From a checkpoint of a small transformer trained on Wikipedia: width 896.
MLP neurons of a small language model. Each row is named by its layer, matrix (up: input weights) and neuron, and shows model dimensions 144-207. Each number is 200 + 30 x the weight over its row's rms, rounded and kept within 0 to 999.
After each neuron's rows, "fires on" lists the tokens most often at its 100 highest values on Wikipedia text that the model never trained on. A number after a token or word is its count.

L8.up3462,187,247,255,181,137,312,257,219,140,166,223,184,178,162,162,198,187,236,213,182,201,204,228,176,173,177,221,219,184,166,198,182,183,166,247,179,209,154,180,222,178,206,194,195,223,178,165,159,223,197,240,204,201,185,231,185,200,205,203,230,264,261,210,244
fires on: " Mc" 24, " by" 21, "ard" 9, " By" 5, " pro" 5

L8.up1089,191,159,139,211,222,172,246,195,174,234,204,216,281,236,172,165,156,211,224,225,259,250,236,201,222,172,190,202,232,164,207,204,260,224,194,184,196,164,185,176,168,229,178,153,222,159,163,164,246,149,180,220,197,227,160,196,228,171,147,222,185,216,160,206
fires on: " an" 31, " en" 6, "oc" 6, " En" 5, "c" 4, "t" 4

L8.up3251,193,209,186,178,188,274,210,237,171,170,172,228,228,247,205,239,198,241,159,231,179,252,204,232,202,195,260,156,234,157,147,218,119,198,245,202,182,230,156,262,173,186,183,131,158,223,193,193,182,209,254,229,180,213,210,229,220,168,223,165,268,230,209,203
fires on: " b" 16, "," 11, " B" 11, " K" 11, " P" 10, "b" 7

L8.up2952,218,215,152,179,186,206,203,181,217,213,198,225,239,156,264,205,198,166,193,172,203,226,213,153,227,251,200,222,250,163,175,201,180,215,199,181,159,186,186,211,193,191,198,244,225,188,196,222,160,146,193,128,191,240,167,258,240,208,172,213,226,231,238,171
fires on: "ol" 29, " Team" 8, "ym" 5, " help" 5, "ih" 5

L8.up3448,146,167,207,204,217,171,178,211,188,220,196,226,249,161,159,236,208,207,233,179,273,250,192,238,160,163,215,170,165,257,189,195,200,166,224,140,198,244,173,220,209,178,146,177,220,181,154,223,162,200,198,221,145,260,205,165,257,208,192,201,181,220,169,235
fires on: "0" 18, " from" 9, " by" 8, "From" 6, " From" 5, " at" 5

L8.up2178,216,228,190,211,209,280,249,195,206,187,158,251,217,148,202,237,229,188,181,227,204,226,211,266,200,122,218,212,195,210,210,203,196,218,232,166,198,177,159,149,237,188,212,224,157,194,159,215,192,174,164,200,193,181,125,281,218,197,233,193,197,200,198,198
fires on: " S" 21, " H" 20, " Abd" 6, " who" 6, "ut" 4

L8.up2719,232,182,240,192,163,148,232,251,220,225,207,206,169,220,193,150,149,233,207,215,164,252,226,211,181,175,207,209,232,164,174,208,181,179,239,135,213,189,219,197,229,229,185,165,213,243,217,224,190,176,212,164,192,210,170,170,206,187,199,186,164,249,247,225
fires on: " an" 65, " An" 17, "an" 4, "An" 4

L8.up965,210,230,170,246,228,142,262,212,168,271,165,180,203,209,205,176,195,221,235,231,199,174,224,195,204,188,220,227,212,194,146,229,203,289,173,203,218,183,214,206,168,117,158,197,170,215,229,237,204,165,207,213,180,164,178,136,161,170,163,192,239,220,230,213
fires on: " as" 55, "As" 13

L8.up884,219,145,192,183,157,222,244,163,229,195,197,212,237,230,253,200,224,178,177,242,157,205,230,190,258,224,184,161,152,190,189,248,189,231,205,275,191,227,228,201,209,180,221,210,145,220,195,273,194,180,213,201,160,213,216,161,169,180,223,175,173,223,164,205
fires on: " an" 40, "aid" 4, " An" 4, "1" 4, "6" 4

L8.up1049,270,190,187,203,233,211,246,215,189,177,232,217,183,269,223,179,164,149,197,200,218,199,169,187,204,184,170,238,189,263,184,201,204,188,240,241,159,180,148,226,187,151,220,228,189,175,189,194,119,194,178,224,165,284,206,175,193,244,231,167,202,212,195,222
fires on: " would" 39, " to" 29, " not" 9, " should" 4, " may" 4

L8.up2493,140,182,147,216,236,216,239,186,162,171,274,159,237,180,180,168,142,127,164,149,216,192,182,184,140,179,196,190,204,185,173,198,223,199,222,211,178,148,255,196,258,146,239,152,214,213,201,212,151,234,194,220,167,229,185,195,261,232,176,167,226,242,180,222
fires on: ":" 24, " to" 17, " of" 8, " around" 6, " ===\n\n" 5

L8.up1717,159,180,209,188,224,203,213,224,171,203,194,211,212,230,206,147,229,199,204,175,189,221,203,187,255,228,219,202,177,210,176,266,206,162,181,158,176,232,173,196,199,204,212,187,210,226,232,219,216,214,210,181,185,173,235,211,290,255,219,169,234,183,164,210
fires on: "." 48, "9" 10, ":" 5, ")." 5, " |" 4, " (" 4

L8.up24,250,168,175,196,176,261,120,190,177,169,202,203,197,206,177,148,232,170,184,229,120,189,198,178,153,165,167,214,281,205,166,189,219,211,210,180,160,166,190,181,244,204,180,128,201,233,235,202,181,222,206,178,219,230,191,208,194,244,166,146,226,210,183,187
fires on: "," 42, " most" 9, " almost" 4, " nearly" 4

L8.up3158,246,251,196,163,221,224,172,139,178,136,191,287,198,216,155,229,255,232,194,233,231,184,194,188,185,188,219,140,190,174,172,234,222,183,243,259,114,230,196,166,209,210,185,170,203,237,178,166,190,138,220,192,185,233,226,227,186,205,219,215,223,240,197,235
fires on: " by" 34, " from" 18, " well" 10, " of" 4, " |" 4

L8.up386,196,177,198,147,238,198,170,223,229,151,232,239,282,233,164,182,160,142,176,205,202,272,246,173,164,145,211,223,187,189,177,212,245,252,224,205,173,173,189,240,158,171,215,188,223,216,208,187,240,213,171,186,128,143,226,168,220,234,243,202,161,199,174,234
fires on: "\n\n" 19, ");" 12, ")\n\n" 8, " F" 8, " g" 7

L8.up2699,202,196,164,236,215,253,242,173,167,187,208,242,175,200,153,223,197,198,187,220,191,226,210,158,224,188,148,166,210,201,182,176,163,182,170,210,151,144,181,195,213,156,188,202,197,215,200,161,195,172,262,161,199,191,162,191,197,199,196,196,248,204,254,228
fires on: " in" 37, "\n" 27, " as" 9, ")\n" 5

L8.up3109,214,261,213,179,264,210,217,212,143,254,223,210,127,190,216,171,179,201,207,230,221,164,157,186,116,149,181,180,170,201,171,220,200,230,262,172,210,209,154,214,242,179,224,105,249,220,192,199,171,167,252,200,157,241,146,214,158,219,235,213,205,219,224,215
fires on: " " 38, " born" 22, " reported" 4, " –" 4

L8.up2028,224,259,239,202,158,160,202,225,190,191,242,213,213,204,227,168,201,181,166,234,213,203,194,212,248,190,232,210,226,216,204,191,207,181,219,223,140,171,196,202,252,203,216,202,201,203,202,160,173,208,193,188,220,148,180,230,192,232,187,214,252,205,190,232
fires on: "," 61

L8.up134,205,231,163,212,198,279,171,186,214,295,219,241,226,175,192,180,215,168,156,173,234,188,214,207,221,262,172,186,207,178,199,200,186,216,193,183,185,219,160,195,195,175,188,178,185,207,209,241,167,199,241,153,224,213,175,224,154,262,180,179,250,187,150,211
fires on: " an" 25, " his" 17, " Her" 9, " her" 8, "'s" 6

L8.up2274,212,260,237,165,223,236,188,175,188,190,224,189,216,200,215,227,206,137,128,144,180,221,242,180,229,186,150,154,190,203,138,142,150,174,244,159,160,180,153,206,231,159,186,133,245,182,190,175,186,187,237,216,147,216,226,204,267,237,169,185,201,272,207,217
fires on: " |\n" 23, "\n" 17, ":\n" 9, " =\n\n" 9, "\n\n" 9, "==\n" 8

L8.up2251,213,164,183,194,190,212,228,145,192,186,259,203,180,169,163,139,160,212,141,139,247,198,205,198,175,175,161,208,183,212,178,226,151,161,212,243,173,150,130,163,171,198,190,181,175,193,172,223,207,188,233,232,180,207,190,211,251,150,200,195,180,262,215,228
fires on: " \"" 74, " (" 13

L8.up1776,205,199,186,239,183,182,156,193,198,184,237,174,179,182,181,179,175,197,262,217,216,143,227,201,213,197,237,243,212,212,227,205,211,202,226,190,212,228,216,167,230,179,186,235,226,222,251,209,214,177,195,204,199,221,184,182,148,158,170,200,178,243,170,240
fires on: " the" 24, " one" 7, " \"" 7, " considered" 6, " as" 6, " a" 4

L8.up1593,215,168,162,183,217,237,218,169,167,243,193,176,223,213,178,279,212,161,218,253,180,184,179,187,247,222,251,219,240,236,228,215,228,202,187,171,183,185,168,224,192,149,198,221,298,198,244,215,179,130,158,194,185,124,171,184,183,190,195,220,266,190,234,217
fires on: " to" 24, " help" 12, "K" 12, "T" 7, "H" 6, " news" 4

L8.up672,214,262,172,189,204,146,224,220,165,177,234,216,206,216,171,147,190,202,204,178,205,189,206,266,140,183,236,223,200,189,104,240,182,188,206,246,190,158,253,224,223,205,224,142,220,228,222,200,222,223,226,187,183,234,197,202,191,171,143,153,161,231,158,229
fires on: " the" 54, " home" 4

L8.up2076,209,188,206,210,233,226,216,222,215,214,254,214,194,254,256,219,240,211,177,259,165,176,200,221,235,185,288,194,241,127,184,177,231,277,224,171,185,208,214,202,197,227,165,181,188,222,243,189,189,183,212,213,173,213,154,272,204,223,194,212,185,208,163,208
fires on: " an" 62, " An" 16

L8.up1847,179,189,189,217,176,180,196,249,158,234,198,143,220,198,159,192,202,214,134,156,176,202,151,217,227,182,221,202,272,188,189,200,147,201,195,224,160,204,231,171,223,169,274,219,194,249,243,245,121,210,198,196,188,210,185,205,221,188,220,213,224,245,222,224
fires on: "," 68, " once" 4

L8.up2501,202,238,206,183,191,132,149,229,183,249,211,192,164,191,221,219,152,185,177,160,151,281,161,256,208,202,240,194,252,148,141,163,172,185,196,177,152,231,202,229,230,201,237,220,211,233,216,207,212,193,217,258,148,200,191,218,217,191,169,140,197,254,197,217
fires on: " when" 21, " as" 10, " if" 7, " ensure" 6, " where" 6

L8.up2511,183,210,216,232,210,152,184,194,170,240,237,211,236,177,181,195,179,179,199,176,237,192,151,255,229,182,226,229,228,243,192,225,178,187,242,177,189,245,201,189,206,191,238,173,230,174,170,168,149,208,167,180,211,147,189,227,222,181,219,226,155,253,226,236
fires on: " of" 13, " by" 11, "em" 10, "ab" 7, " By" 6, " at" 5

L8.up739,212,220,214,217,194,185,251,172,138,188,222,186,206,245,227,187,169,201,190,217,225,203,180,214,184,182,190,178,199,166,118,250,217,146,206,156,231,111,221,287,201,181,149,173,217,233,165,217,182,253,190,216,230,195,217,194,270,153,170,185,226,227,142,235
fires on: " an" 91, " By" 4

L8.up3352,211,231,181,234,182,234,204,190,176,199,224,257,214,185,165,224,284,219,187,269,179,208,184,201,182,202,156,125,141,184,216,210,192,211,222,197,195,213,209,184,205,232,152,130,237,263,169,167,224,139,180,191,180,217,214,174,242,251,169,178,206,216,231,162
fires on: "," 16, "re" 11, "b" 10, "v" 10, "ra" 7

L8.up2927,151,185,214,191,186,119,229,232,198,207,209,235,213,192,222,192,187,218,229,163,165,245,254,213,149,203,161,178,205,246,192,223,210,176,201,240,201,207,231,186,207,182,200,230,188,220,199,262,180,182,237,212,178,211,251,220,239,170,243,178,223,204,190,204
fires on: ")" 50, "\"" 8, ")}" 5

L8.up3458,224,199,180,184,228,236,240,216,131,185,249,191,178,168,162,215,205,216,199,172,139,237,212,223,229,191,211,144,236,215,212,242,268,222,177,243,217,208,195,195,215,199,242,173,220,198,218,197,182,193,243,160,257,170,211,146,186,153,209,149,179,206,217,207
fires on: "," 43, " in" 6, " as" 4

L8.up3559,232,245,185,200,150,208,235,277,154,170,160,201,184,188,193,219,223,199,146,203,156,197,196,208,230,187,194,258,207,217,208,168,200,211,205,213,195,205,195,185,258,226,196,191,212,234,186,245,132,195,205,203,189,174,218,227,174,195,205,217,277,214,191,251
fires on: "," 85, "—" 4, ")," 4

L8.up3097,145,207,172,149,184,210,215,182,153,217,206,249,248,187,195,209,217,219,149,209,185,217,195,251,198,180,230,198,257,171,187,235,186,217,218,214,172,186,272,199,246,197,199,238,214,235,175,189,171,223,255,212,200,188,249,209,195,234,169,180,142,178,165,200
fires on: " |" 43, " |\n" 11, " c" 6, " " 4, "%\n" 4

L8.up687,200,224,175,195,178,199,210,178,156,178,240,213,205,176,182,213,266,217,168,182,166,224,267,266,198,172,189,149,203,214,207,157,193,214,242,192,209,209,248,204,215,189,197,164,185,166,187,243,195,200,237,147,210,234,164,152,201,205,241,187,160,257,201,211
fires on: " an" 97

L8.up2573,206,203,179,169,194,268,217,193,195,212,256,191,242,170,214,251,217,198,157,201,179,224,293,227,237,162,173,131,238,220,259,158,221,211,180,207,221,175,210,215,208,236,227,203,194,182,210,168,189,195,229,185,165,192,232,196,203,213,196,194,221,223,202,192
fires on: "," 93, " in" 5

L8.up1280,195,200,148,208,184,211,189,212,193,214,193,199,236,249,225,189,211,168,167,166,171,186,194,169,232,240,164,144,195,152,188,143,239,244,185,215,201,244,196,185,171,216,242,223,183,161,190,151,188,215,187,217,212,167,235,158,220,223,264,135,213,217,137,203
fires on: " |\n" 39, " Gu" 9, " gu" 4, " Ta" 4

L8.up3176,214,202,215,228,170,235,144,269,166,197,219,222,220,151,139,202,241,202,203,223,177,223,182,195,215,179,253,135,196,222,187,171,178,164,181,220,148,254,153,191,215,178,212,204,252,261,174,221,206,183,205,192,207,202,214,186,207,141,166,224,227,182,149,209
fires on: " at" 29, " of" 21, " between" 11, " from" 10, " than" 6

L8.up2174,208,207,239,234,172,230,277,158,179,203,195,207,209,211,209,207,198,215,152,224,182,228,227,234,235,226,213,177,282,228,230,183,223,195,198,138,194,188,186,227,206,209,224,198,206,135,207,183,184,184,191,180,178,196,173,214,219,175,237,168,204,259,173,224
fires on: " an" 51, " k" 4, " Tre" 4, " M" 4

L8.up3321,203,158,157,185,203,186,214,187,214,196,223,162,177,220,134,133,162,175,139,191,187,205,169,165,192,173,151,224,165,200,182,195,179,218,170,188,138,204,95,226,215,176,227,176,193,236,192,201,200,212,192,198,180,206,152,189,246,200,148,193,240,287,223,220
fires on: " |\n" 38, ":\n" 21, " [" 6, ":\n\n" 6, " (" 5

L8.up2243,192,209,179,199,230,167,198,141,244,220,188,235,211,277,199,203,136,220,236,219,202,212,194,183,189,219,216,185,170,173,214,177,254,226,207,253,205,225,202,179,212,166,183,197,199,184,188,176,231,161,258,203,170,247,225,178,260,176,205,201,181,215,234,220
fires on: " (" 26, "\n" 16, " %" 10

L8.up334,224,160,232,176,194,219,185,265,246,150,248,226,228,200,202,181,148,224,182,246,195,220,190,221,211,195,199,232,143,219,151,263,198,168,243,183,188,211,157,219,220,188,196,153,220,183,253,193,143,192,160,214,242,224,278,213,264,234,232,180,247,226,162,210
fires on: " would" 43, " to" 17, " will" 11, " not" 7, " might" 4, " could" 4

L8.up1517,218,208,175,201,203,189,146,195,215,170,187,198,221,186,186,239,207,209,177,209,229,215,208,163,242,195,266,185,229,190,186,281,155,236,246,219,170,153,179,176,193,169,199,186,228,200,169,225,201,194,178,173,197,198,240,200,274,191,230,213,158,184,199,231
fires on: "M" 25, " K" 21, "m" 17, " L" 9, " S" 4

L8.up2238,199,162,238,190,189,189,206,272,194,246,145,216,221,194,161,195,166,178,196,202,157,215,187,182,205,179,233,196,191,190,163,215,208,187,196,208,135,228,223,228,165,153,200,206,236,205,220,171,175,161,196,183,151,227,213,188,215,208,177,110,193,217,191,242
fires on: " a" 51, " or" 25, " and" 7, " as" 6, " than" 5

L8.up1466,207,243,182,232,162,248,203,212,204,214,241,227,165,201,173,184,164,236,187,205,183,250,170,185,162,201,197,184,248,223,134,171,233,208,227,232,166,173,261,206,225,233,192,223,169,214,194,219,173,217,190,183,139,204,157,221,178,250,168,130,189,179,211,228
fires on: " by" 15, " from" 12, "," 11, " is" 10, " its" 7, "'s" 6

L8.up2590,248,180,177,190,208,201,185,209,183,248,183,210,168,147,135,197,240,203,148,208,169,211,200,231,251,193,258,234,171,198,172,219,236,189,172,177,228,148,189,186,240,156,180,182,171,254,235,242,221,172,219,205,218,185,215,203,145,231,137,172,204,220,161,189
fires on: "ig" 14, " post" 13, "O" 9, "ost" 6, "ach" 6, " Host" 5

L8.up2079,178,217,227,197,162,239,211,160,171,148,205,215,186,176,178,247,205,231,198,219,128,186,233,148,172,207,228,172,246,251,174,211,218,202,239,214,164,212,184,180,254,206,257,187,222,257,224,203,212,196,191,206,196,211,252,195,231,209,171,170,197,219,213,225
fires on: "," 91

L8.up1925,217,226,186,219,175,179,202,229,209,215,203,248,180,149,242,204,176,209,170,182,218,232,216,196,187,218,209,218,190,202,181,150,221,216,201,238,188,193,274,180,196,205,187,212,219,201,199,211,212,197,212,191,186,237,248,196,255,187,155,167,205,161,211,175
fires on: " " 43, "l" 6, ":" 5

L8.up1748,216,256,221,185,198,200,215,164,161,236,216,174,193,229,156,225,179,192,214,218,204,201,194,174,102,194,196,161,271,188,171,157,179,207,206,204,169,189,182,182,218,147,228,232,205,254,199,210,192,148,175,243,154,199,265,183,254,177,159,202,184,264,153,210
fires on: " before" 19, " while" 14, " when" 10, " by" 9, " from" 6, " as" 5

L8.up2736,263,182,177,233,182,210,189,178,168,203,212,245,243,255,221,188,215,174,160,186,158,220,258,192,218,168,177,257,181,222,207,234,152,251,199,215,187,184,160,175,218,170,193,148,237,218,145,178,182,221,191,185,181,239,186,182,232,202,141,200,177,188,197,255
fires on: " |\n" 50, " s" 19

L8.up3038,159,219,172,184,242,203,238,229,157,196,177,185,182,205,118,194,213,148,160,198,136,252,262,223,254,184,205,218,272,219,180,254,194,192,204,220,175,218,229,230,244,124,257,180,222,174,200,228,176,225,228,188,176,156,236,188,227,182,209,118,186,223,156,195
fires on: "." 75, ")." 9

L8.up44,201,241,201,203,198,217,183,148,244,191,261,211,176,147,189,188,200,179,149,160,161,279,243,177,187,179,173,175,190,216,210,186,153,235,208,202,141,198,130,229,196,212,230,195,207,156,198,193,219,201,221,241,172,211,216,182,255,220,204,186,215,220,207,232
fires on: " |\n" 44, "\n\n" 14, ")\n\n" 12, ":\n" 12, " ^{" 4, "ry" 4

L8.up963,171,247,150,174,206,177,162,200,183,187,219,205,221,129,240,247,152,213,195,197,221,232,232,223,192,226,225,204,198,200,185,203,198,179,241,254,200,182,171,196,252,213,202,224,232,199,240,184,171,195,239,207,203,170,252,234,180,218,166,149,232,199,272,214
fires on: " an" 45, " un" 6

L8.up2652,219,194,197,202,179,174,189,189,185,234,247,153,241,156,210,177,205,149,186,200,225,197,234,156,200,185,206,172,188,221,195,227,174,213,201,226,204,140,229,238,206,183,221,170,213,192,171,213,192,157,216,223,204,217,219,186,189,222,217,186,249,244,220,201
fires on: " the" 36, " that" 6, "e" 5, " this" 4

L8.up904,150,204,185,200,202,188,184,201,186,195,173,270,158,203,248,184,225,275,177,182,186,160,228,175,226,173,234,212,259,195,210,156,179,230,184,156,132,189,232,221,236,147,184,214,203,230,200,220,172,139,158,191,216,181,170,220,179,184,139,161,234,175,197,181
fires on: " an" 60, "'s" 5

L8.up3527,210,225,196,180,207,181,256,195,190,166,157,196,190,207,211,171,214,137,196,178,148,217,202,216,203,214,179,184,211,219,145,161,186,188,227,206,195,169,208,253,156,162,173,221,205,220,108,235,205,171,182,246,193,201,164,209,180,182,130,157,204,210,187,247
fires on: " the" 28, "'s" 13, " with" 12, " its" 11, " their" 5

L8.up2778,171,170,231,183,252,168,202,224,177,213,194,206,278,192,157,224,182,171,191,235,234,274,204,192,217,250,172,242,233,229,222,239,198,210,233,246,152,209,151,246,211,222,203,197,214,156,222,223,212,182,114,197,224,192,211,204,167,181,244,140,221,145,133,195
fires on: "H" 15, "h" 11, " to" 10, " c" 5, " h" 5, "c" 4

L8.up2679,210,175,185,122,276,162,163,197,152,178,167,192,236,225,147,182,139,173,170,169,190,167,240,233,193,224,184,163,213,189,185,210,199,214,218,169,190,218,195,265,205,230,177,193,229,204,202,178,220,197,216,211,195,195,212,207,210,176,203,199,236,265,246,208
fires on: " (" 25, "/" 25

L8.up2746,235,199,213,169,172,206,173,267,206,239,230,251,287,232,194,175,243,205,140,283,242,212,225,148,226,179,220,220,180,160,190,240,214,245,233,198,173,197,179,202,211,235,222,199,186,166,197,205,180,215,218,255,136,218,195,250,234,203,199,207,157,241,156,173
fires on: ")" 62

L8.up3434,226,234,191,271,188,226,248,242,169,187,269,183,177,144,219,141,183,213,200,172,183,178,245,175,166,199,260,208,194,226,208,238,210,198,222,183,160,267,172,189,180,195,187,183,196,214,233,212,239,200,250,183,149,159,207,188,225,229,202,189,193,259,220,205
fires on: " Al" 26, "ulus" 9, " al" 7, " Nob" 5, "37" 4, "atar" 4

L8.up2623,211,178,199,166,181,213,165,175,175,223,213,206,197,216,202,243,152,138,218,186,177,229,243,217,208,158,157,198,235,234,152,214,205,163,241,239,172,207,195,255,195,220,226,208,213,215,208,244,184,221,209,245,114,260,252,141,199,214,206,188,210,220,194,178
fires on: " with" 31, " of" 22, " to" 11, " n" 6, " on" 4

L8.up2884,211,177,189,250,227,248,233,205,187,183,206,224,204,199,210,181,197,217,167,167,215,227,225,219,245,180,242,239,208,215,180,164,160,165,203,235,146,167,178,209,184,215,193,233,220,233,206,258,181,162,153,170,181,158,126,211,206,191,178,156,173,180,184,200
fires on: "A" 21, "O" 8, " O" 7, " i" 6, " K" 5, " A" 5

L8.up2653,221,250,210,227,158,185,201,242,200,225,229,220,252,172,210,243,185,184,185,211,184,185,207,169,165,175,246,201,209,149,228,191,202,200,201,174,131,164,210,210,261,183,219,222,204,304,171,179,205,185,208,170,201,242,166,257,234,223,220,128,182,179,218,219
fires on: " a" 47, "'s" 9, " include" 5

L8.up2390,185,224,202,217,168,223,160,220,147,192,228,219,238,201,167,197,273,188,211,276,189,193,212,168,214,150,188,219,197,207,234,169,196,172,213,237,171,184,171,172,204,237,205,169,204,212,136,192,222,234,210,183,197,211,211,208,242,244,202,222,249,208,167,194
fires on: " S" 61, " L" 13, " H" 8, " B" 6, " s" 5

L8.up419,168,233,204,227,194,219,161,200,201,182,140,240,208,207,241,203,177,182,158,174,219,199,214,171,227,209,249,214,207,170,164,161,172,247,207,157,195,203,202,204,188,186,182,188,231,162,249,141,200,150,248,210,164,196,231,249,233,172,145,193,189,206,178,199
fires on: "u" 36, " Gu" 7, "ru" 4, " Yu" 4

L8.up2963,251,148,225,212,189,212,176,183,238,227,194,204,217,194,211,172,168,200,234,224,207,120,194,236,144,185,263,212,218,211,110,252,155,238,217,284,118,178,143,231,228,203,187,191,247,206,227,169,191,167,162,210,246,188,176,216,191,134,187,197,229,237,223,221
fires on: " as" 35, " to" 17, " be" 10, " considered" 5

L8.up2941,182,215,201,240,212,218,202,178,197,179,203,220,153,255,185,168,201,193,197,217,162,217,236,202,227,177,199,232,257,198,166,248,227,186,183,220,142,196,134,193,190,173,191,210,218,233,234,225,193,239,170,225,215,145,205,200,203,180,225,210,198,211,188,211
fires on: "." 92

L8.up2001,188,215,220,207,147,200,228,220,162,194,224,173,229,197,213,172,202,148,188,139,195,231,174,229,192,218,238,214,210,184,227,220,286,194,189,205,188,206,258,220,188,173,234,206,227,223,192,226,206,186,175,278,155,189,186,188,176,258,159,184,225,214,182,191
fires on: " which" 46, " that" 10, " to" 10

L8.up3280,209,169,201,160,199,207,246,230,180,154,210,185,206,210,220,174,181,232,199,181,169,197,206,208,224,180,236,156,217,205,236,173,182,175,197,209,175,196,225,209,189,208,207,196,190,196,245,201,193,187,228,186,186,195,190,188,210,211,230,166,238,191,157,235
fires on: " O" 19, " Y" 13, " K" 8, " by" 6, " −" 4

L8.up3537,251,178,184,233,171,213,207,175,197,227,178,234,227,235,196,174,217,201,167,198,194,207,211,182,217,173,197,194,152,147,183,147,219,221,268,166,190,183,241,227,226,196,163,178,209,237,195,229,168,217,223,190,179,206,220,196,167,175,172,201,215,247,202,226
fires on: "," 50, ")" 18

L8.up1976,172,237,165,202,150,212,227,241,149,251,224,205,227,168,177,178,200,181,153,161,143,165,229,164,216,177,213,202,255,241,203,191,175,169,280,187,149,174,186,266,177,222,226,191,187,214,184,181,200,168,201,145,167,217,233,174,246,188,190,185,194,199,117,210
fires on: " |" 90, " a" 6

L8.up2824,203,217,179,223,246,254,199,164,150,188,154,251,147,201,207,167,181,218,220,191,204,185,198,232,178,217,252,188,266,191,124,249,214,153,178,248,153,166,179,209,195,157,213,205,199,223,197,221,220,179,204,209,167,182,181,202,224,247,169,214,217,196,235,216
fires on: "," 52, "′" 14, "." 7, " of" 4, "0" 4, " over" 4

L8.up647,223,182,214,207,192,237,234,203,176,248,141,272,218,231,145,173,233,187,184,178,139,196,231,191,186,195,256,247,249,238,175,275,193,218,198,212,202,177,206,228,236,228,202,169,222,212,216,229,172,166,196,172,207,167,233,222,223,216,210,225,211,192,181,239
fires on: "," 37, "." 23, "D" 6, "an" 6

L8.up408,206,204,166,246,259,210,221,197,226,201,211,184,161,206,189,213,206,222,201,214,204,192,220,245,193,241,159,173,197,205,230,191,183,245,223,176,169,196,172,236,182,107,230,204,203,211,189,189,153,167,173,249,181,238,159,231,159,248,169,218,220,135,195,199
fires on: " He" 41, " he" 13, "He" 5, " who" 4

L8.up868,205,232,207,227,245,195,188,185,202,188,210,211,204,180,208,190,222,208,222,123,212,253,219,206,256,216,219,196,177,230,279,221,174,221,233,205,165,181,211,180,202,155,180,184,240,207,156,223,177,187,200,230,214,248,182,206,228,243,190,169,271,183,176,231
fires on: " which" 40, " who" 22, " that" 5

L8.up1034,188,220,180,213,221,196,194,253,211,190,214,191,183,200,151,212,159,168,140,190,160,228,221,182,229,234,257,215,259,152,200,229,187,246,171,193,215,186,199,171,211,212,218,221,214,171,214,242,205,212,264,220,198,154,229,222,255,205,218,161,215,204,185,243
fires on: "." 29, " " 15, "," 14, " (" 7, ";" 4

L8.up2444,204,189,238,179,247,192,235,234,176,184,188,237,187,253,224,186,227,205,212,208,236,201,200,171,208,210,198,222,202,234,210,202,160,230,196,212,181,270,155,199,154,159,153,185,228,189,188,191,174,175,174,212,211,208,184,153,248,177,184,165,233,198,153,208
fires on: "%" 21, " No" 15, " to" 14, " Y" 10, " —" 8, " may" 4

L8.up1283,166,193,175,187,173,172,155,208,157,194,190,198,185,180,235,203,232,236,185,183,232,190,197,189,179,218,171,222,222,164,167,209,212,189,203,179,189,205,208,185,242,175,221,107,194,174,191,174,213,184,202,188,223,221,180,195,198,199,221,201,217,225,195,248
fires on: " (" 30, "(" 29, "aj" 9, " \"" 9, "_" 4

L8.up2638,220,204,217,215,165,273,250,186,176,177,232,190,201,138,229,148,208,180,159,193,160,171,193,202,194,188,214,147,191,166,210,245,214,247,172,152,198,188,196,186,198,149,191,189,144,182,262,217,210,205,189,165,185,202,191,189,236,178,206,176,184,264,182,194
fires on: " an" 18, "′" 13, " An" 11, " JPN" 6, " Ar" 5, " general" 4

L8.up1482,201,125,163,198,222,203,232,184,227,238,174,150,183,231,276,192,150,183,211,187,214,215,142,211,173,216,232,185,223,229,208,185,207,172,238,195,168,193,176,196,248,215,211,189,201,231,196,167,141,178,189,264,168,236,173,206,155,240,165,189,229,214,228,199
fires on: " had" 29, " has" 27, " have" 16, " with" 4